{
  "num_hidden_layers": 19,
  "hidden_size": 160,
  "num_attention_heads": 4,
  "num_key_value_heads": 4,
  "head_dim": 32,
  "intermediate_size": 320,
  "vocab_size": 689,
  "hidden_act": "swiglu",
  "norm": "rmsnorm",
  "norm_place": "pre",
  "norm_eps": 1e-05,
  "positions": "learned+rope",
  "rope_theta": 10000.0,
  "rope_fraction": 1.0,
  "qk_norm": false,
  "attn_scale": 0.177,
  "bias": "none",
  "tie_word_embeddings": false,
  "parallel_block": false,
  "init": "uniform",
  "init_std_qkv": 0.0296,
  "init_std_o": 0.0,
  "init_std_up": 0.0296,
  "init_std_down": 0.0,
  "optimizer": "muon_variant",
  "learning_rate": 0.00658,
  "beta1": 0.9,
  "weight_decay": 0.035,
  "lr_head": 0.00465,
  "max_grad_norm": 1.0,
  "warmup_steps": 200,
  "schedule": "wsd",
  "decay_fraction": 0.794,
  "decay_shape": "pow",
  "final_lr_fraction": 0.05,
  "batch_tokens": 16384,
  "max_seq_len": 768,
  "doc_mask": true,
  "train_tokens": 146100000,
  "max_steps": 8918,
  "dataset": "wikipedia_en"
}
MLP neurons of a small language model. Each row is named by its layer, matrix (gate and up: input weights; down: output weights) and neuron, and shows model dimensions 64-159. Each number is 200 + 30 x the weight over its row's rms, rounded and kept within 0 to 999. A neuron's up and down rows have the sign that makes its largest values positive.
After each neuron's rows, "fires before" lists the tokens most often just after its 100 highest values on Wikipedia text that the model never trained on. A number after a token or word is its count.

L16.gate111,199,203,235,151,260,165,179,200,190,180,249,228,174,206,228,196,149,170,228,190,228,216,218,159,190,220,224,206,232,178,203,218,207,202,198,143,202,157,140,167,169,207,194,198,212,175,159,200,144,240,215,190,173,174,211,187,206,199,199,208,190,235,233,143,261,220,225,251,177,187,182,179,167,184,165,235,255,210,157,218,169,232,194,214,230,177,227,169,203,215,216,245,213,187,126,221
L16.up111,232,227,219,133,240,143,230,226,159,168,235,221,206,207,229,129,212,201,172,180,212,206,240,200,177,230,255,229,174,207,166,178,243,161,189,155,164,233,149,200,242,213,212,181,219,194,185,198,213,265,180,150,193,154,221,182,199,179,216,182,196,186,198,193,175,170,172,180,251,192,162,202,279,200,196,214,228,190,152,187,230,232,216,159,243,186,209,197,198,197,257,168,178,197,248,246
L16.down111,204,211,223,210,239,216,187,211,238,242,198,193,188,201,218,160,228,166,148,213,186,255,133,247,216,218,163,200,197,249,212,203,206,176,195,249,220,221,152,214,198,214,223,187,221,175,191,182,188,197,181,183,159,200,190,187,184,218,209,193,230,191,232,184,191,211,181,191,176,203,258,217,241,226,194,271,179,163,142,224,213,198,195,215,160,196,229,217,247,169,187,218,224,152,228,207
fires before: "ate" 20, "ation" 12, "r" 8, "re" 5, "art" 5

L16.gate113,213,206,175,180,149,156,194,153,198,191,232,217,129,161,228,250,232,221,162,199,202,177,233,193,211,129,218,195,179,220,194,219,166,223,140,218,200,213,201,265,138,171,193,199,232,200,260,223,187,195,182,229,220,224,141,205,159,210,158,176,194,232,200,188,198,201,238,197,223,208,163,206,109,226,163,234,224,180,210,145,193,143,241,210,190,213,183,216,181,213,219,176,188,204,240,243
L16.up113,212,141,162,182,190,197,274,233,215,171,128,203,162,180,208,190,199,268,212,197,196,186,239,218,291,249,221,181,208,186,219,219,226,257,193,241,139,223,201,145,201,193,208,204,189,215,184,234,213,171,190,177,208,164,178,191,191,161,179,254,176,163,185,262,207,180,203,152,196,247,207,227,207,241,183,189,183,149,195,189,214,152,173,163,138,156,214,195,248,192,190,136,172,201,163,201
L16.down113,203,181,203,199,183,183,161,195,170,202,199,237,239,197,172,238,125,208,150,145,174,245,225,243,196,183,169,224,168,237,222,223,177,196,187,210,258,167,207,180,187,170,164,203,216,233,206,140,259,208,180,167,222,191,210,192,230,162,149,222,214,240,264,179,174,194,162,222,258,218,164,205,220,192,185,222,192,185,157,185,230,248,224,226,219,220,258,192,170,175,236,136,225,275,201,187
fires before: "d" 21, "m" 14, "v" 10, "am" 6

L8.gate9,189,147,216,216,182,178,199,184,203,235,198,207,254,163,185,189,144,274,193,224,210,159,205,184,225,210,194,262,204,209,224,159,173,250,229,221,134,208,225,156,223,194,193,208,172,275,175,211,164,281,164,239,220,239,239,211,195,231,167,142,198,221,205,176,211,154,242,163,187,205,223,238,158,193,220,179,214,207,218,220,201,259,203,237,190,166,205,185,211,160,198,225,228,189,196,194
L8.up9,214,200,235,215,220,151,146,216,190,203,143,190,235,130,187,200,182,217,175,179,205,196,230,224,165,147,170,204,172,247,205,154,219,246,245,234,164,183,194,179,184,176,224,255,167,229,164,187,201,230,171,236,211,198,225,175,241,199,174,209,198,197,201,183,195,117,226,200,177,180,227,222,149,292,238,198,190,280,178,207,192,217,276,219,206,203,217,239,224,223,212,179,239,181,199,163
L8.down9,183,192,238,231,180,189,194,196,233,171,195,180,211,138,179,189,210,189,156,207,223,243,205,184,194,219,194,155,227,261,263,141,247,188,187,209,185,198,218,205,211,159,264,242,226,253,172,193,189,195,193,166,221,190,165,155,169,211,211,231,199,250,213,199,185,189,214,188,244,215,199,146,191,257,231,188,164,196,211,176,178,266,207,199,245,151,224,237,189,151,222,228,163,226,186,244
fires before: "ct" 24, "ember" 14, "ation" 12, "io" 6, "ol" 6

L11.gate119,231,251,231,191,185,199,214,174,173,237,161,220,193,223,209,223,240,236,168,213,209,244,244,234,180,193,238,236,180,226,219,176,237,171,184,226,208,205,234,215,213,194,210,245,198,195,203,148,268,184,201,229,230,161,234,190,207,180,148,269,185,217,180,189,183,169,198,187,152,229,263,248,227,178,189,222,226,211,249,181,214,154,250,252,152,125,231,186,197,196,162,225,181,182,250,183
L11.up119,228,238,271,213,254,213,212,262,203,127,181,221,201,192,219,220,198,177,194,199,185,169,190,243,173,219,208,175,159,229,227,220,199,212,198,206,213,219,218,211,190,193,200,214,193,223,229,220,190,204,222,226,220,187,169,215,201,173,227,190,163,211,179,168,201,221,163,227,198,191,221,134,215,214,221,213,149,203,223,165,161,184,222,237,130,220,251,224,200,154,245,181,184,200,234,207
L11.down119,178,207,199,225,225,160,197,171,224,243,216,236,203,215,232,218,182,189,212,148,202,163,170,184,179,157,208,210,154,215,213,232,208,235,156,220,182,180,143,194,189,172,242,255,183,192,141,189,203,192,174,203,165,258,195,215,203,166,205,198,243,132,189,172,208,246,257,190,202,210,145,254,208,172,207,189,176,203,171,204,168,172,222,247,185,205,161,151,197,197,144,171,174,215,229,234
fires before: "\n" 31, " to" 6, "t" 5, " a" 5, "ter" 5

L15.gate120,185,222,212,202,177,220,229,236,141,199,193,240,200,193,217,236,230,216,207,243,259,168,183,237,184,169,185,244,223,168,163,227,169,214,189,183,183,191,265,189,205,211,168,198,199,223,234,225,228,215,205,256,136,139,232,193,202,180,190,191,199,163,172,166,209,202,181,269,230,225,228,251,278,174,206,225,256,264,173,245,179,128,217,182,194,214,162,218,207,217,207,201,162,162,205,186
L15.up120,220,226,223,154,208,224,225,217,210,238,190,208,177,242,157,144,222,184,153,180,201,177,179,193,190,220,188,206,165,214,229,206,165,174,198,192,193,246,199,200,170,222,170,189,219,153,172,207,217,242,212,261,181,231,182,264,217,184,173,172,191,209,171,180,144,152,206,221,199,210,194,174,182,187,237,204,214,159,207,177,192,228,162,241,254,180,249,186,173,226,167,228,184,188,227,187
L15.down120,207,165,210,269,151,156,188,223,197,201,220,251,182,231,200,173,209,162,210,157,208,147,253,207,233,237,246,172,196,179,203,194,194,185,245,204,198,203,213,169,214,197,215,229,190,207,238,138,161,144,234,193,230,181,194,203,248,212,151,173,127,175,177,205,168,199,209,158,272,174,245,223,235,167,159,178,198,264,176,220,206,217,225,218,221,197,222,232,137,172,224,188,204,233,228,186
fires before: "r" 16, "s" 16, "es" 8, "ing" 5, "x" 5

L16.gate115,185,203,196,203,215,177,229,185,198,203,175,220,218,208,239,187,203,200,226,193,164,255,271,200,177,150,159,164,187,239,204,272,179,238,164,244,180,264,279,171,156,204,190,198,173,174,209,162,254,163,215,242,164,127,208,202,202,187,176,210,199,162,231,169,201,222,175,132,194,251,197,172,152,137,199,213,265,207,225,233,175,151,178,187,232,216,208,239,198,228,222,214,258,189,183,192
L16.up115,250,174,177,158,213,209,194,142,172,180,254,244,178,179,205,197,237,272,212,172,239,214,220,219,218,175,124,199,189,143,216,225,233,226,169,204,188,191,178,185,169,190,182,184,173,172,210,162,156,208,208,215,200,260,226,223,235,214,228,182,153,208,209,182,183,208,215,202,205,217,163,213,182,213,156,227,197,213,219,195,215,213,231,211,247,214,175,199,173,225,218,202,220,199,281,168
L16.down115,235,221,216,208,240,183,160,218,207,212,172,246,166,219,220,228,214,207,218,140,222,215,209,232,193,196,201,195,243,206,169,252,192,184,186,218,142,225,225,166,206,199,252,247,200,215,203,171,170,177,235,214,170,228,202,242,232,177,173,182,226,192,216,219,204,154,239,232,190,240,161,221,191,222,199,226,254,185,229,219,195,198,239,182,249,160,167,212,162,197,168,189,183,164,214,211
fires before: "lect" 14, "ar" 14, "d" 12, "x" 10, "m" 9, "v" 7

L6.gate204,252,250,198,189,252,186,176,207,202,207,212,259,157,155,215,237,176,198,186,185,237,195,217,226,229,183,214,202,223,205,204,196,211,197,155,238,220,199,185,119,180,170,194,237,180,239,165,169,268,230,229,187,188,239,250,198,240,172,122,197,162,200,162,202,195,230,218,221,218,202,222,155,162,202,215,152,197,229,215,191,211,195,208,190,172,208,252,202,263,270,191,236,182,216,213,211
L6.up204,247,209,182,250,198,184,180,234,176,213,177,219,205,125,187,239,147,247,167,208,212,247,215,171,199,211,180,252,233,231,209,155,259,188,167,157,238,201,183,151,169,191,205,195,184,244,151,188,300,203,271,210,187,205,262,155,226,191,136,205,196,240,201,208,197,181,213,241,203,181,186,172,168,221,181,218,178,226,255,195,248,215,224,181,168,165,212,180,261,240,189,248,179,211,231,206
L6.down204,242,209,225,161,287,243,215,246,225,210,207,216,176,184,164,254,176,188,201,239,209,243,203,216,217,199,181,197,229,211,204,177,174,226,138,286,234,173,199,199,147,167,247,223,189,212,175,199,211,234,175,209,214,226,170,192,218,212,180,203,220,180,183,224,155,184,252,206,166,177,218,193,217,173,240,173,178,193,236,186,202,200,169,146,162,222,263,231,214,212,203,206,194,215,194,189
fires before: "6" 14, "00" 14, "4" 12, "5" 10, "8" 9, "7" 9

L11.gate249,188,195,211,125,200,174,169,186,155,206,158,217,170,186,198,214,162,185,184,272,178,162,232,178,163,171,247,195,170,211,214,250,160,200,220,189,169,236,174,190,202,173,244,251,207,220,252,217,233,189,196,205,207,227,168,257,191,224,177,228,234,210,189,209,237,170,206,188,218,184,218,157,180,187,208,255,128,248,190,213,193,148,163,170,195,204,162,239,192,204,229,223,213,212,289,259
L11.up249,188,172,191,117,211,214,155,197,231,182,157,190,187,152,208,205,180,120,221,200,205,250,199,205,272,147,244,241,174,164,222,198,217,181,206,204,203,219,157,207,167,202,243,228,191,207,164,195,220,218,202,190,184,190,204,208,190,183,203,271,197,198,225,183,235,197,240,226,238,249,178,282,231,203,204,202,148,175,170,233,174,214,251,161,156,194,201,205,199,216,204,219,196,177,223,214
L11.down249,227,250,217,223,208,163,227,153,130,172,160,177,212,215,248,220,212,212,150,241,210,196,223,241,190,237,185,205,219,206,183,198,190,206,154,173,192,208,217,208,174,194,198,177,167,222,264,72,216,234,170,169,199,205,178,175,169,166,208,212,181,246,206,208,171,173,197,199,230,224,184,212,181,208,213,249,162,162,189,246,194,187,192,177,184,177,155,184,153,209,244,183,240,217,234,193
fires before: "ic" 42, "om" 9, "y" 5, "es" 5, "t" 4, "ar" 4

L9.gate264,208,132,188,259,208,239,217,161,180,236,195,241,216,162,235,224,244,165,135,241,222,209,201,186,216,182,211,192,251,211,194,169,152,242,218,178,165,213,239,271,191,225,209,228,175,192,181,240,216,238,132,247,141,185,221,194,226,183,193,265,157,194,241,200,205,190,214,232,210,237,230,204,191,197,235,225,198,183,233,253,198,201,156,205,228,149,169,201,169,186,197,228,203,167,164,230
L9.up264,208,195,229,193,212,245,217,148,195,212,225,208,232,199,191,165,192,188,221,182,214,189,196,232,213,202,231,246,183,185,146,191,165,225,234,178,193,235,193,217,158,202,190,260,177,194,199,199,172,210,252,196,152,192,136,189,263,191,142,159,133,123,175,171,206,207,230,172,208,213,236,169,237,189,190,218,166,181,172,194,217,168,241,214,268,230,206,171,192,212,176,248,195,186,138,215
L9.down264,198,215,209,229,178,185,181,216,189,205,199,206,168,202,186,135,202,186,211,151,227,152,166,189,237,240,187,182,165,199,270,183,185,195,245,241,191,205,209,116,181,180,182,157,173,160,158,221,145,172,268,213,151,174,185,212,229,174,173,183,177,189,131,180,209,249,145,186,198,184,210,170,215,189,182,160,192,154,174,205,208,209,196,160,215,272,196,194,158,218,167,189,190,200,181,187
fires before: "ing" 14, "s" 14, "t" 14, "ed" 11

L13.gate143,186,200,213,228,245,244,181,253,163,213,245,233,225,211,241,218,209,165,166,248,199,208,200,192,213,179,209,220,182,147,154,236,185,172,231,213,242,200,255,184,195,247,240,169,218,196,174,127,196,180,204,198,169,207,170,196,224,178,239,201,189,163,257,175,268,211,238,245,184,181,225,206,161,190,169,214,195,182,185,169,241,182,262,169,210,203,198,163,231,184,174,212,201,211,207,188
L13.up143,179,210,153,247,197,206,213,243,161,212,217,201,231,213,210,237,204,178,220,226,166,259,121,188,174,225,195,230,175,183,181,252,210,180,229,220,232,147,174,203,197,213,201,176,228,211,211,214,246,213,159,242,211,215,185,125,235,198,203,186,236,181,220,199,230,243,208,163,193,201,189,220,188,151,199,154,134,172,209,195,188,189,209,185,171,182,234,243,205,229,231,207,145,208,227,223
L13.down143,205,198,222,209,200,202,234,200,207,193,171,182,208,213,199,206,211,168,182,241,188,231,182,166,167,225,240,197,197,228,193,285,232,168,212,298,132,224,178,186,189,189,228,219,196,208,160,216,187,181,176,229,234,197,163,202,234,247,173,278,164,229,237,196,201,211,126,210,186,127,247,203,209,214,231,175,184,229,220,201,173,163,185,177,231,218,200,222,143,190,254,142,239,189,189,216
fires before: "or" 13, "ive" 11, "ar" 10, "ors" 9, "ing" 9, "ure" 8

L8.gate180,212,230,153,217,231,164,219,230,173,219,215,201,188,149,185,181,205,194,165,172,281,221,169,207,223,198,165,211,192,206,204,221,211,202,186,257,250,272,196,202,208,180,242,199,165,185,202,180,205,194,152,248,210,136,179,179,224,150,170,226,162,173,203,152,247,188,177,281,161,248,224,139,184,226,199,203,183,195,219,194,213,134,220,199,193,154,257,217,254,214,186,235,225,216,172,189
L8.up180,231,211,187,218,222,183,221,207,229,172,201,167,218,250,214,219,203,217,185,213,217,201,198,224,165,217,209,209,202,162,140,206,213,209,168,213,234,259,165,235,164,208,208,216,169,178,195,231,183,196,210,244,230,156,225,195,220,129,212,188,149,187,250,203,130,142,167,221,177,234,147,164,145,141,201,201,156,186,151,193,189,166,228,155,205,160,184,180,200,230,173,256,200,248,144,153
L8.down180,245,259,195,185,213,212,205,145,197,193,190,154,228,221,204,257,226,248,210,210,171,195,249,240,242,192,238,245,221,172,211,223,243,220,188,200,157,160,181,150,211,188,200,234,214,216,235,246,214,197,241,117,262,258,196,199,203,191,202,197,238,216,161,210,204,211,205,209,235,165,248,233,177,238,237,168,223,184,205,225,191,240,176,167,204,206,198,187,174,147,230,176,141,200,249,238
fires before: "8" 12, "0" 11, "5" 11, "4" 10, "7" 9, "6" 8

L4.gate135,184,219,154,233,188,133,240,241,196,207,166,168,167,200,254,202,198,184,165,140,200,201,211,246,210,179,205,233,197,189,179,211,203,198,220,206,187,175,205,153,177,225,184,202,213,223,153,199,262,184,195,229,204,233,242,166,189,163,125,211,223,215,246,188,209,238,217,158,281,180,189,160,195,192,185,197,177,216,204,235,266,173,151,198,209,164,235,230,212,165,193,161,220,194,257,172
L4.up135,229,248,199,201,215,174,149,205,162,173,171,196,199,219,148,190,180,228,132,178,161,197,210,241,231,248,256,190,224,167,198,201,201,225,185,226,251,189,186,147,226,197,228,197,161,183,147,179,179,201,192,214,143,215,224,246,239,230,173,171,193,219,214,201,209,201,173,267,230,250,174,146,194,200,194,209,178,153,226,178,206,112,200,188,250,235,230,246,181,243,220,221,167,209,226,180
L4.down135,185,210,157,209,214,210,186,256,216,217,191,184,154,214,207,206,236,195,173,188,240,199,161,184,242,190,182,206,215,179,199,248,115,245,222,237,193,186,163,208,194,198,223,191,163,191,138,171,229,216,186,221,127,205,211,194,183,190,162,227,186,186,209,175,208,190,217,193,169,182,236,143,250,166,152,200,199,186,208,217,178,161,163,179,190,189,224,238,224,132,227,179,178,193,191,213
fires before: "4" 13, "0" 13, "5" 11, "8" 11, "3" 10, "7" 9

L3.gate285,162,178,191,208,250,209,195,199,166,228,227,241,212,180,252,166,220,211,300,224,198,164,183,229,207,154,159,203,171,168,176,212,187,248,222,184,194,233,204,151,114,145,194,217,157,167,246,226,153,161,192,239,153,228,238,187,177,207,202,202,160,227,190,205,206,147,210,167,217,196,138,198,188,248,238,186,216,190,213,214,158,190,198,213,254,195,193,213,180,186,234,241,210,201,242,232
L3.up285,196,171,218,195,205,188,180,185,163,241,206,215,205,128,227,143,178,224,221,197,245,137,205,229,198,142,160,196,149,200,210,205,216,227,236,165,200,204,193,165,181,184,237,177,148,229,182,226,170,154,231,251,200,251,263,200,180,183,228,214,192,253,227,197,196,208,215,169,219,205,159,187,196,207,235,207,229,169,198,252,177,178,190,208,289,166,159,205,177,207,223,212,249,180,252,234
L3.down285,196,168,203,164,237,231,158,205,190,210,208,213,213,184,229,221,213,190,224,221,173,189,188,249,222,172,198,156,194,215,248,192,191,256,230,190,196,220,193,131,147,168,187,178,153,182,216,225,165,109,235,214,230,216,170,235,154,219,174,179,229,184,175,194,205,142,197,163,187,187,96,197,175,242,230,250,226,179,149,222,176,235,213,181,260,205,176,175,160,251,194,222,225,213,258,237
fires before: "ar" 14, "lect" 11, "ff" 10, "v" 8, "qu" 7

L3.gate280,191,226,172,260,192,183,220,216,204,208,202,186,142,165,176,221,191,183,187,285,171,203,229,192,220,249,158,179,132,167,241,171,207,185,227,220,191,231,150,115,208,195,218,256,178,180,191,226,217,199,167,204,186,232,244,228,230,227,215,204,226,163,170,190,221,230,187,187,280,195,198,228,222,177,172,217,202,155,198,196,208,153,192,139,168,202,192,198,219,173,192,157,154,199,218,220
L3.up280,181,192,163,211,200,175,218,215,200,191,192,166,146,174,174,184,220,194,147,270,160,207,212,193,243,224,165,176,155,188,225,184,225,191,260,210,155,239,152,151,214,217,239,202,180,167,223,213,209,179,170,226,149,239,232,178,246,202,205,212,197,181,185,213,206,264,183,210,274,178,194,205,219,203,178,200,236,150,223,168,189,167,198,113,186,184,210,203,234,123,177,132,188,190,217,190
L3.down280,164,209,198,197,196,150,194,235,231,253,182,175,171,193,194,190,204,203,183,237,159,193,145,217,207,214,191,204,204,134,234,218,226,191,260,202,180,233,146,136,229,202,243,210,170,176,169,169,223,187,225,192,237,231,258,189,247,221,146,234,228,159,170,226,193,240,209,175,303,193,173,183,208,244,148,199,225,157,186,226,213,209,187,182,146,216,181,185,209,167,198,142,191,243,204,209
fires before: "s" 21, "d" 11, "st" 10, "c" 9, "v" 8, "am" 8

L16.gate137,219,191,201,207,192,218,203,215,173,213,214,227,198,206,195,181,229,235,226,206,174,216,138,220,291,195,158,185,221,204,205,156,209,239,191,191,241,223,134,183,166,224,199,238,191,211,238,245,211,191,246,225,172,230,232,200,167,226,241,183,164,207,229,277,206,150,180,178,175,166,133,177,214,190,218,171,254,189,188,153,161,191,194,176,210,213,229,243,222,206,186,239,217,165,214,256
L16.up137,149,226,250,231,193,196,173,210,157,209,208,192,130,223,239,224,207,144,178,193,192,214,179,245,261,193,158,219,211,210,175,199,193,239,250,206,135,188,196,164,184,217,222,163,149,178,246,221,186,165,223,194,147,201,182,186,243,214,220,221,224,210,191,241,237,187,206,240,191,232,208,206,235,211,180,222,260,220,187,206,201,189,173,258,200,203,209,191,178,209,219,140,214,179,264,150
L16.down137,166,165,183,163,225,203,220,214,205,252,192,193,210,221,203,265,179,170,186,224,131,184,242,291,203,233,159,201,213,243,179,204,178,260,239,234,235,187,179,201,182,162,173,241,160,190,203,228,197,162,209,226,208,172,200,195,198,192,174,219,221,193,189,199,224,208,208,213,232,214,210,190,189,137,126,226,206,170,202,219,181,163,165,207,173,194,194,222,194,204,186,221,179,242,180,266
fires before: "v" 13, "ach" 12, "ver" 11, "ar" 10, "ut" 7, "lect" 6

L3.gate121,178,256,195,229,142,196,228,215,165,192,233,220,212,187,176,199,169,201,186,203,235,248,173,244,225,225,187,183,211,135,206,211,232,192,170,246,196,208,191,200,176,219,159,218,226,198,199,231,244,231,189,194,206,205,250,239,233,218,160,197,198,238,193,199,242,191,209,172,195,263,172,246,229,199,187,165,150,122,208,157,194,185,182,208,211,190,215,184,189,236,223,211,181,156,194,238
L3.up121,194,249,194,209,182,202,211,200,153,169,252,208,207,205,214,179,181,199,200,237,261,222,171,232,200,174,189,204,227,131,173,191,247,158,219,225,185,185,180,186,165,193,191,246,267,198,180,224,212,217,223,189,199,208,221,213,239,227,184,216,200,238,207,198,293,200,197,174,179,241,167,235,249,183,217,215,162,157,210,177,185,194,180,206,216,197,237,231,217,255,197,250,190,131,181,220
L3.down121,233,227,213,238,187,210,236,179,220,193,233,148,146,172,184,173,187,209,199,227,264,253,193,273,188,166,217,173,225,187,306,174,212,220,216,261,217,181,127,246,195,156,183,245,201,171,187,213,201,195,202,190,219,167,241,209,179,232,203,226,253,211,190,170,212,183,244,176,166,258,142,220,225,212,232,226,198,180,147,170,151,194,222,190,236,216,182,209,225,225,175,225,207,176,184,228
fires before: "%" 30, "3" 5, "1" 5, "," 5, "8" 5, "6" 5

L16.gate288,138,269,221,199,152,163,247,218,158,219,167,204,220,220,227,225,210,206,225,194,189,160,179,215,243,292,212,235,196,261,217,208,242,205,143,181,159,174,222,219,217,169,227,212,200,169,234,164,191,222,238,218,215,198,183,256,226,232,189,274,158,162,168,234,161,217,195,153,153,199,191,200,207,177,186,180,220,187,201,188,189,160,240,227,160,188,192,199,214,247,233,253,238,196,194,211
L16.up288,171,238,218,170,183,179,185,196,154,175,213,202,214,191,201,255,164,208,193,242,195,211,208,166,250,261,216,189,178,175,168,200,198,223,213,209,201,252,144,188,224,229,236,252,170,260,242,203,211,230,196,270,197,165,182,258,215,188,142,261,188,207,208,184,163,220,219,248,198,183,198,214,158,226,220,249,213,204,145,205,181,156,141,192,173,166,205,199,169,232,214,172,225,241,223,213
L16.down288,196,253,173,172,192,193,215,136,190,145,208,191,163,161,215,206,218,198,220,167,101,249,228,251,166,218,187,203,193,223,175,178,222,223,183,180,201,219,197,233,205,177,212,174,179,174,202,192,204,181,224,204,181,274,196,182,155,175,172,204,145,256,190,209,170,215,185,193,196,186,237,156,181,162,282,219,184,183,181,187,175,213,199,155,198,160,181,211,218,255,215,187,202,217,169,177
fires before: "-" 39, "es" 15, "t" 11, "if" 9, "\n" 5

L5.gate113,167,235,150,205,140,205,161,194,156,181,251,167,219,248,194,148,219,240,188,203,201,178,196,194,201,198,222,231,200,194,278,207,197,151,194,201,230,191,180,226,168,221,204,146,224,207,213,166,226,238,202,243,178,214,235,229,174,222,149,160,233,192,263,201,232,189,223,199,240,185,177,189,222,205,210,190,266,163,235,189,230,207,209,161,287,181,198,226,188,220,189,285,166,208,141,228
L5.up113,169,230,165,207,181,198,132,185,143,167,241,139,202,219,162,142,212,226,170,201,179,185,202,176,213,204,242,219,176,163,259,212,220,150,175,184,221,214,201,202,183,208,213,143,216,209,206,146,197,225,250,253,187,198,221,263,162,221,194,154,223,223,234,199,222,198,222,204,202,163,192,222,212,241,235,189,254,176,221,192,250,232,199,170,263,197,161,208,231,232,185,231,170,205,94,237
L5.down113,195,241,182,158,230,165,205,168,183,144,187,151,182,197,176,192,253,147,241,184,179,188,182,201,168,240,206,239,179,180,347,227,245,156,215,214,263,194,145,193,198,174,222,177,230,188,212,168,234,196,191,231,149,203,199,201,168,236,211,174,309,170,227,174,192,187,215,233,192,208,215,168,200,221,219,198,224,187,222,188,255,269,194,217,244,245,209,219,174,191,159,199,219,199,181,238
fires before: "3" 19, "6" 17, "5" 12, "4" 8, "0" 7, "2" 7

L14.gate123,230,209,167,146,178,138,193,181,129,214,178,217,190,138,182,202,208,222,196,220,249,166,174,157,189,209,206,169,223,170,228,206,164,217,176,187,215,255,226,160,187,201,162,162,246,190,193,244,187,208,193,203,223,213,214,210,191,278,204,197,242,217,193,166,172,168,218,179,156,216,193,164,186,165,193,211,218,201,178,154,160,161,146,232,233,176,137,260,165,238,193,208,170,200,193,219
L14.up123,209,190,188,181,216,234,192,207,247,193,210,249,205,129,167,147,198,223,206,252,251,193,219,239,175,180,308,204,168,192,168,183,187,210,157,204,226,237,236,175,159,247,198,187,208,168,183,192,184,278,188,187,140,223,204,170,217,222,166,188,219,209,177,205,201,168,197,196,189,172,199,235,201,161,207,188,176,178,200,220,190,188,135,209,229,246,224,197,179,175,160,208,156,217,169,195
L14.down123,183,140,204,210,192,223,156,207,224,217,219,238,203,225,186,209,217,124,241,231,248,208,224,191,198,263,198,193,236,185,184,173,148,196,232,172,210,240,202,237,209,230,145,232,216,182,241,154,223,153,213,194,172,214,206,238,170,169,309,150,173,220,177,218,182,174,247,180,161,190,210,221,200,196,219,195,209,222,226,238,183,211,231,140,249,187,169,198,167,214,171,232,220,237,160,235
fires before: "y" 33, "ic" 16, "ied" 6, "ian" 5, "tern" 5, "th" 4

L15.gate276,156,196,237,259,189,201,194,206,142,204,188,210,169,218,146,188,178,160,198,217,224,183,188,220,244,197,196,175,204,225,196,217,190,215,169,218,186,215,138,140,169,206,209,201,184,244,216,184,250,216,129,202,165,243,277,194,216,166,241,227,237,203,249,254,196,198,212,205,215,204,235,223,176,223,260,206,213,172,159,202,131,168,214,169,205,198,193,165,221,228,194,188,209,168,157,200
L15.up276,228,191,259,202,207,213,196,253,143,196,220,134,239,218,184,209,151,143,234,154,200,200,175,200,209,212,258,191,190,216,222,209,183,153,146,213,185,227,148,208,176,199,201,186,180,186,166,257,264,188,205,233,207,252,199,180,248,212,198,224,191,212,209,258,220,238,201,237,196,192,190,196,181,166,249,215,230,178,192,206,244,190,189,210,208,236,242,156,242,178,190,187,250,205,242,247
L15.down276,238,185,228,133,244,216,253,188,218,213,145,197,143,215,191,185,204,281,214,193,179,232,200,167,231,233,174,239,207,180,234,208,214,177,187,177,221,198,220,170,157,162,218,176,180,225,236,202,204,198,195,206,146,174,209,164,160,158,218,204,237,219,225,192,241,248,210,144,263,135,139,214,186,281,161,205,208,158,150,231,196,186,186,181,182,190,198,237,150,217,225,160,212,187,219,178
fires before: "ased" 23, "as" 11, "v" 6, "g" 5, "or" 5, "port" 5

L14.gate80,199,213,271,190,182,165,217,232,186,228,168,176,167,175,198,172,208,219,193,165,229,193,183,195,168,262,163,208,254,200,209,215,190,229,238,167,206,214,220,241,173,237,225,199,164,188,192,193,173,197,202,217,191,136,253,184,195,213,185,154,193,202,199,177,225,202,194,193,163,196,208,247,217,169,173,222,176,178,196,241,231,196,164,205,274,150,190,174,184,159,236,170,206,201,206,170
L14.up80,186,195,171,178,273,207,202,199,211,188,216,204,161,221,203,155,253,203,203,189,192,205,221,168,189,275,206,182,165,219,227,251,264,218,153,184,209,230,197,226,191,177,216,192,212,192,230,193,220,174,258,179,264,186,221,126,225,238,174,164,162,201,234,157,176,193,221,199,207,174,209,206,165,200,238,209,188,241,187,206,193,201,224,195,285,192,224,181,179,222,267,200,201,199,225,192
L14.down80,207,245,253,208,264,228,250,203,209,129,172,192,176,148,211,222,182,193,231,106,235,250,234,203,152,259,226,216,206,208,197,163,234,158,210,213,162,208,230,208,207,219,208,224,179,212,243,242,180,204,256,180,200,151,236,177,196,201,196,213,171,183,228,258,206,230,186,195,180,195,161,175,211,185,167,237,213,228,189,189,195,176,232,203,230,173,216,197,188,157,216,199,230,198,235,190
fires before: "ates" 24, "ate" 11, "." 10, "re" 6, "ep" 5, "e" 5

L14.gate3,213,223,248,199,187,198,183,217,230,157,196,165,216,201,224,218,152,227,134,201,165,177,193,189,236,188,256,227,214,210,253,161,205,199,208,188,147,211,247,202,203,233,221,166,203,197,236,184,156,126,198,196,216,242,224,129,196,245,219,165,214,234,218,187,132,215,183,147,174,184,248,236,202,210,218,132,178,189,227,184,202,220,191,242,214,220,193,191,235,197,202,200,219,172,216,162
L14.up3,192,176,151,180,182,228,182,233,229,200,206,151,191,201,149,183,160,213,126,182,164,149,203,225,215,182,217,181,220,253,202,150,211,201,192,173,200,250,191,178,156,172,245,217,244,189,213,220,187,216,184,179,221,225,154,158,223,214,219,230,166,171,239,184,169,177,206,178,165,204,188,160,213,182,183,193,213,226,177,205,258,196,223,184,213,195,161,184,180,169,203,177,230,169,249,223
L14.down3,245,222,234,183,185,206,205,268,227,173,232,189,144,185,182,186,223,192,170,249,178,215,187,208,227,224,191,201,184,213,265,159,133,152,185,190,186,202,184,213,180,235,253,184,198,198,218,199,172,205,229,196,203,215,230,280,171,203,226,168,185,195,211,173,194,132,214,211,168,160,166,188,194,214,157,256,166,214,222,178,232,190,145,182,114,173,220,192,218,191,157,215,190,204,171,162
fires before: "ember" 22, "ru" 12, "ch" 7, "ol" 6, "et" 6, "E" 4